Weights of a small transformer language model: 16 layers, a variant of Muon for these matrices.
MLP neurons of a small language model. Each row is named by its layer, matrix (gate and up: input weights; down: output weights) and neuron, and shows model dimensions 0-95. Each number is 128 + 32 x the weight over its row's rms, rounded and kept within 0 to 255. Numbers have three digits each. A neuron's up and down rows have the sign that makes its largest values positive.
After each neuron's rows, "fires before" lists the tokens most often just after its 100 highest values on Wikipedia text that the model never trained on; "fires after" lists the tokens most often just before its 100 highest values on Wikipedia text that the model never trained on. A number after a token or word is its count.

L4.gate361:101107222167149157117089041093120113153124127158163105138152100156150129148151175080136109153136108147174096142147146103116161110092182134113094143114172175118103141096164144108161102141143165043095073137176176082167117155106214111188135172083123151095147094057162141103110151188180117158
L4.up361:171166159142145148104106087147126084165115141136105165114122164136085119079147143088149134157114169115079149167122188116101149160178107120108074155110076114058149168133128111102124061126140126130117139052132092161131128108125140025116148133170092081109064157099101152082110156159133118133
L4.down361:183093140156126153135114182143114159148111136165133158115106203114089114152138123108111096113110137112121135132126134133161118098149057107096169108163160130181178213137107100100117114066104150175074138127123129118102184194117098138115136111185130070174144128112051130149147164132108127145
fires before: "1" 50, "2" 29, "0" 21
fires after: "2" 100

L7.gate420:140167169132150169075149101087116131121132136159128150116120174159142105155068091048159063186110102202073119118144133153127100119142134102145095091131144166097130165158135138163139111153135150129147083092163129142150102100135191135109169144136152171155169190092107171143125154154188169116
L7.up420:146173164089078119092137113150148109161113128148108118135081126137187124132094095126133151181144125146097099088127160104149071094178139124080102096157164186100153137113139099106096126141133160182081091097145109207148147101120162122126086163157144111155091114137096162106118123148210133104
L7.down420:148124160178138124143150178124070141167131132154122109047181174131153153171076090097134074140123116095142120175160051153081130106113090125064096121084109106102141179099155103111103152113140131157149159106115114132187159115077146168127129108134126161148151166142180169119103163135111136146
fires before: "0" 38, "1" 24, "2" 11, "ker" 4
fires after: "2" 78, "1" 4, "F" 4

L8.gate41:144082117137101115196132116192096136142130144087080163130099162057158126082147155157157139186139101146147165137093119162124120116115118118141083135107138105157118119087127081117154082129162144141187080063146158066021074155164187130082134129174168068148114123142169092174047154140151164100
L8.up41:164126148151171111168138150163129119151156164088081120164110152075137098131123150134124122178104151138148127126137091142112074011154176085144111158127148101130154094088141142118122178114109072168096101100128149098121143132158100181115156105182199111128100113167084066173068185186084143134
L8.down41:113136094122110138116096118115091156150176133059193167083106165161100134155126160112162113131152089092140101133053139061087179189153098137097127158092075135108134133126116136129063140126081137136139153133167153119172127160124158118143102175160103125094165125197130162158130115101097187099
fires before: "2" 23, "3" 18, "0" 14, "4" 13, "1" 10, "9" 6
fires after: "–" 52, " May" 8, " January" 6, "1" 5, "0" 4, " August" 4

L4.gate384:119105189168125128121153185118094093118148101119117138168113177178183138073106126196168059171138113171064137167129149203085115147111171079145120154177120160181122124117158196128238104139140163156132097186152142101164075137147148133130103122165097114166114112127162146120097168078067131118
L4.up384:130136129144120105144104118103113114153092091164144169152103130121152148122094123104133146105117130135140096125104133105127092078191080139140077160149196138051120170085124077193069111133117130126098161112165099122072065089083129123113099151150138105041201182120126166156134066128156112117
L4.down384:082132134135110157153059093145186125148088110128045208081167134119154110162136116123162152146062169135114135085130216128150110098187142139091115115177090141108088110149140090134137130101156130119105138074078145147127146082168094080118112095161121109095144070148077107160123165190171125127
fires before: "9" 30, "8" 16, "7" 12, "6" 10, "2" 9, "3" 7
fires after: "1" 100

L5.gate251:100142097112128151119138124160171144105093125067131159194147139096123069170096131149115181061122133159107095159151135125148150084152178118147178159119186150037052109101127099080095111101168105159101164116112146130089108124154139190136139153148109101100135117110101126194100145146140124141
L5.up251:097158143154133124146083034135080117097126070057151093130136179159119137154147165166138126161146150152092126130085215209180137053122116128118159104127159161127111107121137066147106159145095143140147085141110132094123157075104151161189115139096125093113169119145140102115162160177135145152
L5.down251:143135112113078095130119157111153163187160115108153120174179153124141099086066125151126124191168172125146126105180164133134162104122134121161091168101139125177099148137115182169105119134144178162150140100115100131157139090107140115067080092127102080131140157179112162179130137086175129188
fires before: "2" 34, "1" 31, "9" 10, "0" 6, "8" 4
fires after: "1" 15, "7" 13, "0" 12, "6" 11

L12.gate458:126115151117112062119142183121104129056122143166149133192101123093118170111076128146129131114122171175142088117166137183107126058104134121145082118100160130104111143072114126104203139136161142119118124123128132078083132156159100106118149148128137123151175113158172080167141129083103144128
L12.up458:098120126201141146157169164123096107116149139146128150086123098095033104098149130167159154157128146115123113176163116133142106117138070150155071129163130154116116093102161148163127119145088146148196154147107181116164167164140102145070126191140124146101094108130138214141112120082052050168
L12.down458:129151119175161096174109106137153103174039104127106127137087122108081171094156155139113121097158132094068123200080110112121146150112138132091120118075160128141081106097114201084109147126176142134110135211141139093139101174117133139074086133109187135176084133160154096142062099135161117115
fires before: "|" 70, "man" 7, "4" 6, "2" 4
fires after: " |" 85

L7.gate63:137081165096149110124098199142132138115145110135126119145185110119159150158127105103122203109140157109192130115156086117100149143146113162157104158094101118104065141102106175094170168135107133190152136115102067149087133097154131112145049141126084116142146121115149109088074121110192079090
L7.up63:058076157157107122132130128143152178087122202121117139151100118138115162129139127178148079148173076128202193127070114104153073100104124099185112142129080162084156133104109131132194149105167175118097054130141122147148119159113134097100119140140214066118141158123107138114129150125165114093
L7.down63:131142132098157121095121130166129171151087135086049164168186115140153194140142096177112138045120078154094133121086182087171097115203092161127149133138118162113044136191076159083100125138139015161118116141146116163111080074107149164159120139085133109102134152148087109153034107202100154119
fires before: "4" 14, "9" 12, "0" 12, "8" 11, "6" 10, "1" 9
fires after: "9" 85, " " 9

L2.gate129:102131144127144138123102099121095140116142112099096086112166139183195120067091137095157149176086089131116118127162189101089157110152123109108145178131144116171092090162144111125154163063160104133186116094137166120126143106145103089170087027214117109198148127081143140091089094107116073137
L2.up129:133139154075089140112206061138180155075100083121120113142134061131132126119114071141124135120099134180095102102112092106122142139145159144129140109193164110198146143139120136139130115151147066114133125116214114117099069117053138106132085125151104087171128112152185142140115144161083087152
L2.down129:100160134164115122177114149093169075178117152121109126122144134147162112195136164085115148147124087078121088132127191076133111088129118132097139107099142186135113108113124105119165143054189133112088125094110127140130136104201096119165093073162112147157130149119163163180168146124057107125
fires before: "9" 17, "7" 12, "8" 12, "1" 9, "6" 9, "th" 8
fires after: "1" 97

L5.gate252:137091116131088121102079135121075138106129139092103130073163149127137103044137120124209129139105103143071185158119055174099166094132090139162135116092112062178164117082126117173138155129153121155091109120154105122161048123130118052185117058125130126199156136176108073090080087024116145127
L5.up252:167112170191120152133103147108146150111118146191125160128102098105134114125105126121093114054130091158158143113107160127124116138143099112205096103135088119111122148089105145060179098124101202147144139147138101153147132142170089141098108182222095152176096148134140137108151101193150073140
L5.down252:052120061150136099090139175098109117170134102142098130087092152198149091113103157113132108162130111135091127120157123111103096042138122072104165163146152122141059143125116106173157125186146132102155140124158123144133099055119129109108124097155155139115147183085109160073155172128154131164
fires before: "8" 14, "7" 13, "9" 11, "2" 10, "5" 8, "4" 7
fires after: "1" 89, " " 4, " (" 4

L10.gate416:167078094109126134177156105099060127141142122174111152106177133161147171101173112103162102181149124185086048154161169136154114093142145102090132165078163095106149140110169132106113143147117101129106157116121165126084129154155095077156229100197154141112094148150085167142124115145161142149
L10.up416:168072170121103106096128092103102082113125113135107116091122115187143123128087122108141074176112123154143123115087185131169197119134100170098090107130150150108139188107135113081145135163120192102110173090162045176136158161131129091190172104171151226159102066170040146120145085118106080157
L10.down416:112077092100170175116115138113128112117100106121074098113152133107185131117141085183098171166154148159157102113167081178073111124082137087104087120131113120166102114141113139082144116137094137131106147108135153076118162082142119148165170121132135138095154101150091162140104136164189107142
fires before: "3" 45, "1" 12, "2" 8, "man" 7, " Tom" 4
fires after: "1" 33, "0" 12, " " 6, " /" 6, "2" 5

L12.gate159:096143108219140109139154150094211129137135195051132176113119153163164104155170142154086157135131159095134126128122123130140149082167096128120156127117152196099166116131170179144119133112156149192137110090148133188181151179159103147164129134127098131153101124118107105153146206128187138169
L12.up159:065149114122115124115126111098181084131097138117119085152113104166130139156092170069092121121162144147145142145104176119166126159214133104108138089131110155109127116130086167089162137131166047095136119176146172158176179149147180096194138136139141170156134135118176135189172092116119131165
L12.down159:120099163163116172135089162099107079171192079119125102183113153201151069149146180159121164166129154108123153114139151197155093091134189168132147112129122133159102139165127096176122120090176123160195171151150102110142130130104136139179079204127124198162129095121137106102137091107117144142
fires before: "=" 23, "==" 19, "===" 17
fires after: "\n" 85

L8.gate177:132098133145173117109124095141097121131112120118168160176164195154143091113131185183129143091104103149126106078124148130105043144158101150134150132104172100079128142122118128112147114126154199151194120104098142139212112150100124120128170121102146184145130168145123090100089168075112148115
L8.up177:072086131164144120104138075103103091151043171082139125110161148154140149167139141147166125133142117126166101114098137160140123167117131172186147107124106143089091136090125113035111085137189116117140080119105203041102122112130141132153106084127145134133089159131157124088131144126085156210
L8.down177:089106090078090150143153157191121126121102167122039104162070109163115132151145078125122112138113158131128120167147133120106099130083106090157137161131117089169149210137131146076114114152100114094058148165129107193124162144151160120123128141127088088130106120095134179146140142159146101077
fires before: "," 46, "." 13, "s" 6, " with" 4
fires after: "9" 18, "8" 13, "7" 11, "0" 10, "2" 9, "1" 8

L5.gate458:107150104137154196124103158103135121137113131137167181102209142157102066155131146110158147109132146088091128138164104042058078125189098121094144159079130120116074144108178113116099094124141084188083179131107141107112140143119117115128128083147132148124162122086176152093142139129147100166
L5.up458:066143112114109151107139151068154116158072139107174140133135065132142137138149109112138104113122168102112103130217152053095100125103109151111122156091096132073072154112151104082119070121157088142072139127100073128112125172152138101125090115163141147130147162078141159132147172124101038131
L5.down458:118163115125103132107132131080110140188201143122171205086159145104126126189127106127157196119136140120149145196180125154098118192173078135104115119126128132083172112107098083138174143112080154187119154134117105079168106134151086091160143126143171156186162141146184134099217142205113124165
fires before: "===" 24, "|" 15, "==" 15, ":" 8, "\n" 6, "====" 5
fires after: "\n" 82, "-" 8, "==" 6

L7.gate487:155130131143091163130167052145111121062161122150078112151107118112120151098111103162150141095096084094162120141130126122079169146150154124136136099208114097110057141126127063131091125110108085132139124097152176150097096121149164140113103115197129165184083099143136137146132120135081152127
L7.up487:167120147147109138115188158126110120084127118132098131137148137092218158096129086166107133090134067117134105137136154055101135142148176145091076116142113105138096145125149082122106100149133120099108130110139168168094093134150140110108128130194095171155128126166148172071093120172072119124
L7.down487:150097128169118129145182107115079125128108144128063095112148125087132164119123083173133065144084122157133081134133117103124127096129126126155130157212069170110098086082134105077106091060097102102134144072148151074178122202112070165113122155177101105137172093108126119164131145185138108129
fires before: "7" 26, "6" 19, "8" 13, "4" 11, "3" 10, "5" 10
fires after: "9" 55, "0" 16, "1" 15, "8" 6

L4.gate201:152133188088063115119069124154113132090168125163106120130080142134163136064083144158164124146152141135158099070122158165118147121105158183098128144097122186142143116079146109116086169053170137111085151141168119112127109148039121132157160130111203130117155127139161147129080162176167176189
L4.up201:187115129129187149154193159116096104140155109192019080144091117158092072140180148149162151098130119130134139131083121149185092187156062141143150122070109110128153093103172141113137072133149106169082130079186097148054111173068130059137155122123113143127116128157117119108141125090192140126
L4.down201:128129140166122114179161162169118140158127124181213077114169104140124136113104124128114114122157134096095076093152116166197085103173079121139150099146164155155142093140105083116123091103154096101160129109141091169078121166173115111116147135125164070111163155111176147146132114145141116076
fires before: "N" 19, "2" 13, "W" 13, "0" 10, "5" 9, "1" 8
fires after: "0" 15, "6" 15, "5" 13, "9" 11, "4" 11, "7" 6

L8.gate133:065134107172143163069127174138141135147165134122136104102125084128141111146144129133148140147168105122131155104154178056099075144105042139119113106067104211109083063161138146139139081124148095085133156149095188128149151149082119105127211144212123139107131119152099081135156168116112134135
L8.up133:105183123156111121120128164130135144141136109118160133128098053112098115170163150187104162156129117103103087121179139057139110158115030163061099131112105197092089093179101115153132135096107091101129163165080121138142169144062107076158181160202135156163140116125139116122148138115066075187
L8.down133:151124117115111145142203173177082164136091159126158121130114103139092125159137138122125157164182120160131173099206126147137151179155054087162130102083163122073148175111124157100120091149133137184153128070100134146158156118142106116157099139135165068112150164156125132172175172220113120137
fires before: "=" 29, "==" 13, "===" 12, "Personal" 5, "Member" 4
fires after: "\n" 100

L7.gate13:133134150130148141127161079159166110162134131130113087143185093133122123060090120104068065112173084161148115149130101075142128084054161165134108138098157130154159147162122109164094149084070132090118123143204073151109118182166193104081115134131136113136082102095201150134119191164153135187
L7.up13:108086111152160127123185168108090084132118200135097094118138105141150207146186090128159095134058128098117129127169120093086172100148126096090099175199139079097081077144115108048113133097140122092110097076089158080158157105164129095123093159166111162125107197151113172111137110075119150124
L7.down13:147120207120065160147114106080083104114081093131076117242059127111075109107165132127133137163199178098156086134079081126123156135088111173118115104115155091146116167056156148155120181145163137103080141071117096115149138138100141083136161138124138121141088158151126147128162158075158109092
fires before: "1" 41, "2" 21, "0" 20, "3" 7
fires after: "9" 42, "2" 25, " " 14, "1" 10

L4.gate346:154114135136137148112141070112093100095155143124156154116142191149099141158083098159117115104108110118129090055062130079110072137189108178151117122112164201090142121158069131103087093180098090115045150090118074084096116151110166120143117133112127121089155186137119143133145128101192098098
L4.up346:080070120201158143118160171162187100106137106100168141148141120159125107163136112106082083138116133161160149127171080092159141114044101159123109116070160128074167108154106193158095131146140106152091142120136143085096149133106151133136096155105147047121097175152152181144097155098125143116
L4.down346:148131134078093080147117142134189101092159169097114129133098119088090149085149121090193145078090088118117082158152116147144038165159123128105119081181115167141154098057154137050169115105093135108107124124096111129136085124146149160120097129159148232123124074091132148128165098139144128116
fires before: " |" 32, "8" 8, "5" 8, "9" 6, "3" 5, "4" 5
fires after: "0" 39, "2" 27, "3" 13, "9" 8, "8" 8

L10.gate78:154132056110122160098191128177136131112197096132094156107113183112104112137090135128112111101107132156132151120161166050163146191102112153154165085176168121091136122087130191126095069070106163158111090180161175145115153126119194088137105105145187104126119077089117160090145098121139143134
L10.up78:113137115130154133143145120136188100169110125081137164083170088124154135144072113158117143064148071133142167111143108130116169192175101097110166160120133152136105161101103128133118137122134116142153172105122105190112112143162129130046159107166133182124125176167142092185131109192071154165
L10.down78:131149119096139068208067132109210068156137117109038139132101169132176102126130129157134111155082166097096167125072124145106130107080170160117106100184136106137083124078180110114137159152177147107119187123114135141145091151191117114141109125101148097145059100071131144097083113098181092143
fires before: "==" 29, "In" 14, "===" 9, "The" 4
fires after: "\n" 100

L5.gate6:130120136165151129116116117073115167072142132144127153080113135124132097102129082120102093104119131086148095124162126105128148081123082094124157151128097108124098131144039159144135106109100126123124129096138097153136162143074136134187074076149107160143179122141137131094116148117128139129
L5.up6:146165236152153126101128122109154111119150087125116102089049145109125130133146122058129121115098139145140102129120144082146137176112124159181150102074127159183108141167120157144112085127088146130105149097165187147138135136102154126142106150119078117201168100121119193176124143156033133100
L5.down6:078124108159134122084111181114182145095102169177165166134113138140127153094166096148160136137185092160135148170115101194093043133164110102143144110100107079143143135062131143132109161172102107114181094124167066061070172101121178118175104158179076118100129124184134165152154130161137141124
fires before: "1" 38, "0" 15, "2" 14
fires after: "2" 65, "0" 7, "9" 5

L8.gate20:122172073131155124154093137132114120170133131045156142134124110144138127160111117188136139116117180108150172140179133155146122132129041133117128140112132189107154101100152168127156117154171085091152042118122139158094116133119142188191151175139125156111124116136109068134153161123059116166
L8.up20:129148073119129166148092154142145173163167138157069138088127117111132172132176120136149101116103142098101164155185127139127155130176045141112173115135215136148166122087104121150200115091176082085100115137070159136108120109120140131196075121107120166141124132119154144176180149160072101092
L8.down20:180070102172072142205141099149124139131084126209136192164195096127121114174137129093093121106080128110095173118129152138135161140134087187151128145083160120167140118074130111059158090088104051119119155103127136133161106123113123111149103123116110132092113089125127134167156134158093106204
fires before: "==" 31, "===" 9, "In" 9, "The" 9
fires after: "\n" 100

L5.gate90:119104123112125164114121127082101123110200137131175156074133169107122123094081110171112139150044120135140145136112145145149131077112107064206085119112070168130165126082128117109153114192138135133210190139085081169123180131083094098104141062193154135165149155113189104141123185078134125093
L5.up90:165146134136123179157139109128154116121190156114168098122163140052145068115179099132147153137128130162161110136105132126173112097149157067143101138120032164123134158093153173142127122165167155127107132134099148159112144164149118135117085133145121221176094168156207076137147149134104188086
L5.down90:107105140115138164071092157138128136147087110116061160162145113109133186130102137117147137184125081130096107111112152119129208126068128136202106131126178116082148149159123053041118129148158111150155144184101087145161160144113120102093141103112119133168085147120170109113121122149089099110
fires before: "2" 15, "0" 15, ")" 13, "1" 13, "7" 6, "3" 6
fires after: " /" 21, "2" 19, " (" 13, "9" 8, "0" 7, "3" 6

L4.gate472:193096140173111183098152104125146083144065146078123098124177170099141153145092119080098148119104071170112114085135127106086105043155124166182124096105151134144114163114115148166068130100098178161116131098154112153188101125144094150124116052156168142172165158093097108098108128118116127146
L4.up472:198140157120099193156134156121125173141125143157137112128075111149132124157127183097109076106167130122087072102141130088107120104113126133135090151125116103102122082111114116170141103199123121148072081194171151153095137164090156087112139144153114066158154128140121092111129098126129201110
L4.down472:146136104129154187146143173140172119110159100146048093125108164106117129096111109095110089098116167129184140123144109120070181058060151108161108079125127098103132126069102140109115110060125097122095087169159175132065143164095106096083099126158085083144158165098085126133133174097100126133
fires before: "1" 15, "2" 13, "7" 12, " |" 12, "8" 11, "9" 11
fires after: "1" 71, "2" 29

L4.gate231:130120120073123127123182132111142128124128172126125115074184168109136109176136110187103085131075128098138104100160142122093106116131066180165170125076133082102129160061128088090112075226178159143137138118181096127176137123137142173138140182168101171169138049115163136083138131156113134094
L4.up231:149112161131124133122123138185165103088132125087086107092224110145145102191078143191129105108094128131124102111201162107075141101149130124107137144097119147104132117024125123140180085125123113142150158160156154122121109093148143107119104112111194153133151121088158096107123168133126133133
L4.down231:127162163097097181186140090170092158101146061148106169104129189141136132164134117105120082091120186129110109137163117174158082117118085118173143153165135101087148114136148120087151093146116138114208135092151125151139136193101118129134175163169113088109105087106165137066170122179110167091
fires before: ":" 29, "\n" 20, " " 11, "---|---|---|---|" 5, "." 4
fires after: "\n" 29, "-" 21, "|" 9, "2" 7, "ed" 5

L3.gate210:148181122116176136099145139058133153090135116191111154089156183107120126135149142179152159105182137101154141109157125157145074104187193131151152087144119136104166091186105154056131094137107089161159064066076140153198093117153108106109116088162165110118100129177091135160110116134187158098
L3.up210:115141132137137124102081193094109169085130131065156117144133102145127138115068089109158204119095102121150184109133104138121103177106090126145137171140117151139174151082132124122215124093127128130079126113063132141167104072123111124189175099143138164211126116178125132105108113092130107148
L3.down210:119138132145156062124151081055119210128179068128113131147150161094096153150128199117083083137161111106096115167129135145145172143159140128150131126124149117167143115168101155154135076184069135146148080085198093166079102102161102084110139124114104139150124099136137121121102157116108150091
fires before: "8" 20, "6" 15, "7" 12, "9" 11, "5" 7, "4" 7
fires after: "9" 80

L12.gate13:058119197126190117167124099112126123165149082107100188129115125106168054114105141091163127132146125124124084114085117162095145153127099110144115134101110054137077063160109095112168105178145150173130111152069110109139138127132097078165177097133132101137166145109074124129128161193144143117
L12.up13:139139077141111133157137186061143169135070151092113094082103108210117085161138180128148086154146107177149093112150135101140135158123124145185152046131103126128126087159167175099078113162138117131066077168077110118155124098090146126046132094145114142144127148135158141119172112117129180126
L12.down13:132111122114100163129147137178103137113145165047092176121130115063170180132102076088110091118166101105126126133148092165186118087125112120117119182104178092116091152180058109148149097126130103126108160038128120163143120141109142119097130085101140111145146105054174134144141161133169114134
fires before: " |" 35, "1" 14, "7" 5
fires after: " |" 75, " Apps" 4

L7.gate182:158072108158110094132115130154175081117127136147164095095102138203105069116122072173095137100158136139142093104106078089133061114143184157124151135103191132125113118084190153095094093124109119106108127138153172170102104166121133183134107118171111117168155125119105181169089121143165116148
L7.up182:155143048112107169135105114142154070099173164174180142117116138159122114182123132214099129118142143145088127081097121182089154109150148132101148115062161145144118145101166123134071086136140177134119145140159170143116123157100087097116150104146151175170154113093086156171172115202123108122
L7.down182:158116113096094104094129117136178174133124128188131147101110168142099139161070213146127087137119108152133099166174170117118114095153066052128149193102078123133102112140126175181074085075123147110090132122093146182101111140161122099171126101126111107089152125142127175090081117150123111130
fires before: "N" 35, "W" 25, "E" 14, "\n" 5, "5" 4, "," 4
fires after: "8" 14, "1" 13, "9" 13, "4" 12, "2" 10, "6" 10

L4.gate300:134061063140182176123095154088118081132146143157089134164131146155134151157114123169122111145125072067124129119148081153119135113180128075134150142149129128139123121090154117102151053139137120157112108101075119121142126168191102196087133074080179137136051126142143132130103071133137101098
L4.up300:106158182127160160134140117132133175155146030157071132134175134061183133154078046139155168155162118169127139118153145052166143162119143112122139103106087117179131093133171103124128161161145056139117113095094089130155032129168123142175155083164106124155151128144151102128119138110096167109
L4.down300:142134092133117060115114133161121179112092074072116155087090089145108144164163169066118148121105122159102142134111146197141118097116112163128126101121104117203104167156066199162145157079150127127127160111111138116045093132033133100097118166128111192142162094188127103138082166060191162086
fires before: "8" 16, "9" 13, "5" 11, "7" 10, "6" 9, "2" 8
fires after: "9" 71, "7" 11, "1" 11, "8" 6

L3.gate227:164097122070129193127099147099113052180108174157092107052143126089130136078116130129148076203117138056081104163073140178117138165145126125092147109129161176077135167140083093158117059130163095075139158128096121159100101120149143134101068112120113098130088127137117133119106166149134100140
L3.up227:111106145132116154153115212134127144158162124149101146129080143102150158109044103178113098081121112121146125140181144152151143125146104138124170142095166125170093139139141125092133113140104161111139121097111213065163086111048120125136138073092171142152107076152159192131142106100104114109
L3.down227:120185125095105132099117129136135112041162122135080180112149144161149111115128142195114152128127148154084138102108096122112191186099161091115052126104074156079146153109099142134114135128151103083141140115108142123169116173180135066149137185160109090186071112138119074133109138139128069159
fires before: "9" 50, "8" 9, "7" 6, "0" 6, "2" 5
fires after: " " 67, "1" 11, "9" 9, " (" 7

L5.gate475:051132100122193171123108124125160165102109136126172110098145139107129129159107072162149149127066107105178089128164116160141114075161142142155102140081066155128121149116101108111134115152117155175144139145116076150161119143099091098208144136148117137086112125157100141111112101143141182125
L5.up475:122138157176095165183159180132125099154114120099127113176142127155115079100217136126147105154109145105160166141067103137180145159083166097152150147160162094181150104183213169167055095120097165120094124155155052158100145110114118185195113152130147084170160110148163152125086111132116092116
L5.down475:150149092116121159128061145143111147134143163119107098137117176086172170140087139070099110155134116139145091125098115168093152116097115110118189070132123166147151214075096090201135192086132179087171148090101154129118125121130118193101195163104119087097136128078130087151115142031141165107
fires before: "0" 35, "1" 29, "2" 16
fires after: "2" 94

L5.gate401:149090142144170120164148139122100110155171080095085119180122101112163112101128096123114202064126091111126126144157150166188134142134119098122145127175145100120077044116170063140145146099172159120180125160190149118137148114178154159215096116121141130132109100146146134103102113208152174089
L5.up401:100101121143108109186184092099123112139097206195148123115131159138063099078101114170086138083094103163119096089127098159115147107176131086124125110101079091078135192156157122118104079166160123098111147122108142156061155109101113102155112118118120192139141164138176147179149159101171125115
L5.down401:113160149097114123118155175146123128089131082165115121117101113175148092112098130168114115142194213155154080119103141154079183147116150119074159122103097182135103159124113167125091147175083092181072149123129133123159138138089126084066126198144161115170189148141164095143162175075093136182
fires before: "1" 21, "0" 15, "year" 6, "3" 5, "7" 5
fires after: "0" 17, "8" 13, "1" 13, "6" 9, "2" 7

L8.gate5:125163107131125194099174135137114127173185114162099137131189106133121160145143095164119163132166172141108160186090170141167198113120124089156165085094147080096151102155137172154105147102131165131113145123167139135202156134129130137123129110129174170213070152135097136134182092139146132161
L8.up5:116125136132138096130178117110155107106143090152140140177081190155135166092148161161113119093116151095129175143115102148141164189157177122101132097160217128108132148154133146091188106117170178168123146143092130109164134122103175148155121176173169160124137141147162140146130129066082125094
L8.down5:118147060077115123113128111147150131173099094132064175128150161100102133167115137123121098125146117071128115128133194168104099116111126105110095150103128136118111136087100118113139136080162155130074099155178149113153222093140145161164137164144115176143073101090092118151141143096056109136
fires before: "==" 36, "In" 9, "The" 6, "===" 6
fires after: "\n" 98

L4.gate1:085142115092172161094084126110131091072215090122098085028143137100124084151099081132100180170108104141116164134205085159073134149106147067156190137064106097094132118173092106121111175159138153124116139108118046126161104121109086135108144097130139110140107147154097105104141141103143105167
L4.up1:088121140158122106129130130094128112119161138124067161062120120072118117117109078129124143168098099129145182142174106170111130168117093074105140156114126132068173051140107096106152138163132118101129100122096111098131048091195129116192145120115173145161118106165106161130111134092124065191
L4.down1:103172105136207080137103128102144093094168124139148121058122166142125035108084125094137134197123149140092191159139108157182140157099122108160091136078103104106166176169101185141140110137137141162115152128105096136114093163143092094120103081113169148127090097130153123093152116122085100167
fires before: "9" 27, "1" 14, "2" 13, "7" 13, "4" 5, "0" 5
fires after: "9" 32, " " 25, "1" 19, "born" 7, "2" 4

L4.gate405:161180119172140101128135149191119152139183148109177056173082119169121169120109068152118159171097132097118092131137127142094105082104149110127109090077124134043106158048084126137110133142122068110174085135145105137086144108121106095115190174109087118100123109169106135120122116059128166210
L4.up405:106131156118108133142135129128183062107146198183145107182138147213155134157056166127148139113153071139184247171126136161171141075135122165139123138151089149120131133134123117164103134148163108134148135083120132115134125114131095090079088111113158088125148153106135121100136063146094127083
L4.down405:142110157134159102196134092145145128098118146108185156186149064092117136131161170141185134096155127126088133131148152076060141126127135166140107079133115152109119108148178140147101120105185081154118120134127126088075068149179106132173090117155120143107188148117111090179139116196089119113
fires before: "9" 17, "0" 14, "6" 9, "1" 8, "8" 8, "3" 7
fires after: "–" 39, "-" 13, "_{" 10, " " 9, " U" 7, " −" 5

L12.gate380:163118107168149157098133116124121137196092137120164148117146134166115165100050169125162094164108118132095099064121107080206195158111047137166149120135161150127118088163170120115122129145149139097113155138214165148165117069117153141184140175167122081163144151043145164133146136134184128163
L12.up380:133194154160131151130164105127113167160079185054132096119130132131125170130204139108153140147122126119124133188101149162126151165130065083121165206143130157169203178150124111093140097085162149157095117142088118156175196149135141127158162096118130119124098169124163118154110146102132124220
L12.down380:143153211141166072149090126149160123162161090171186131146152126157127088143120152071089081136158112075155099124150087142140107113135094134130143131138135083098154158139151130152120122199101085170129149090103096108118145108094104150154158133158099168123177103123142217127114147139170071124
fires before: "1" 27, " was" 18, " subsequently" 4, " served" 4
fires after: "2" 27, "." 27, "," 9, " " 5

L2.gate99:124157130098086124100216118169098099067120142167137128112114129167178124115130119122137154132080107119165121074076173170139123123166111161091090093155161093102147107154157058145113167101190118057136083128119151138159156135128125188152128134178141149111133051071108117184139133200135166100
L2.up99:169142120137161129154174115138120103106110162119127131138095127162141089131139157131110125165109124132120086150093179141091158081175168165182090131090169157146133104084153119151105164111131195140099134147078168081140152110059120163124110155163128149158101113055100133069117186166139104188
L2.down99:118127114165104131094119116129113116138150162155096167115150091115163098101129113177144179121169088109093101133125090098164175108184137160087138136138192147035113111163155137125098144118092049109129115151137141148158129149165082135131123121105137093086154113127104073140204059185157117142
fires before: "N" 27, "W" 16, "E" 13, "5" 6, "2" 4, " the" 4
fires after: "1" 13, "6" 10, "9" 10, "8" 9, "4" 8, "0" 7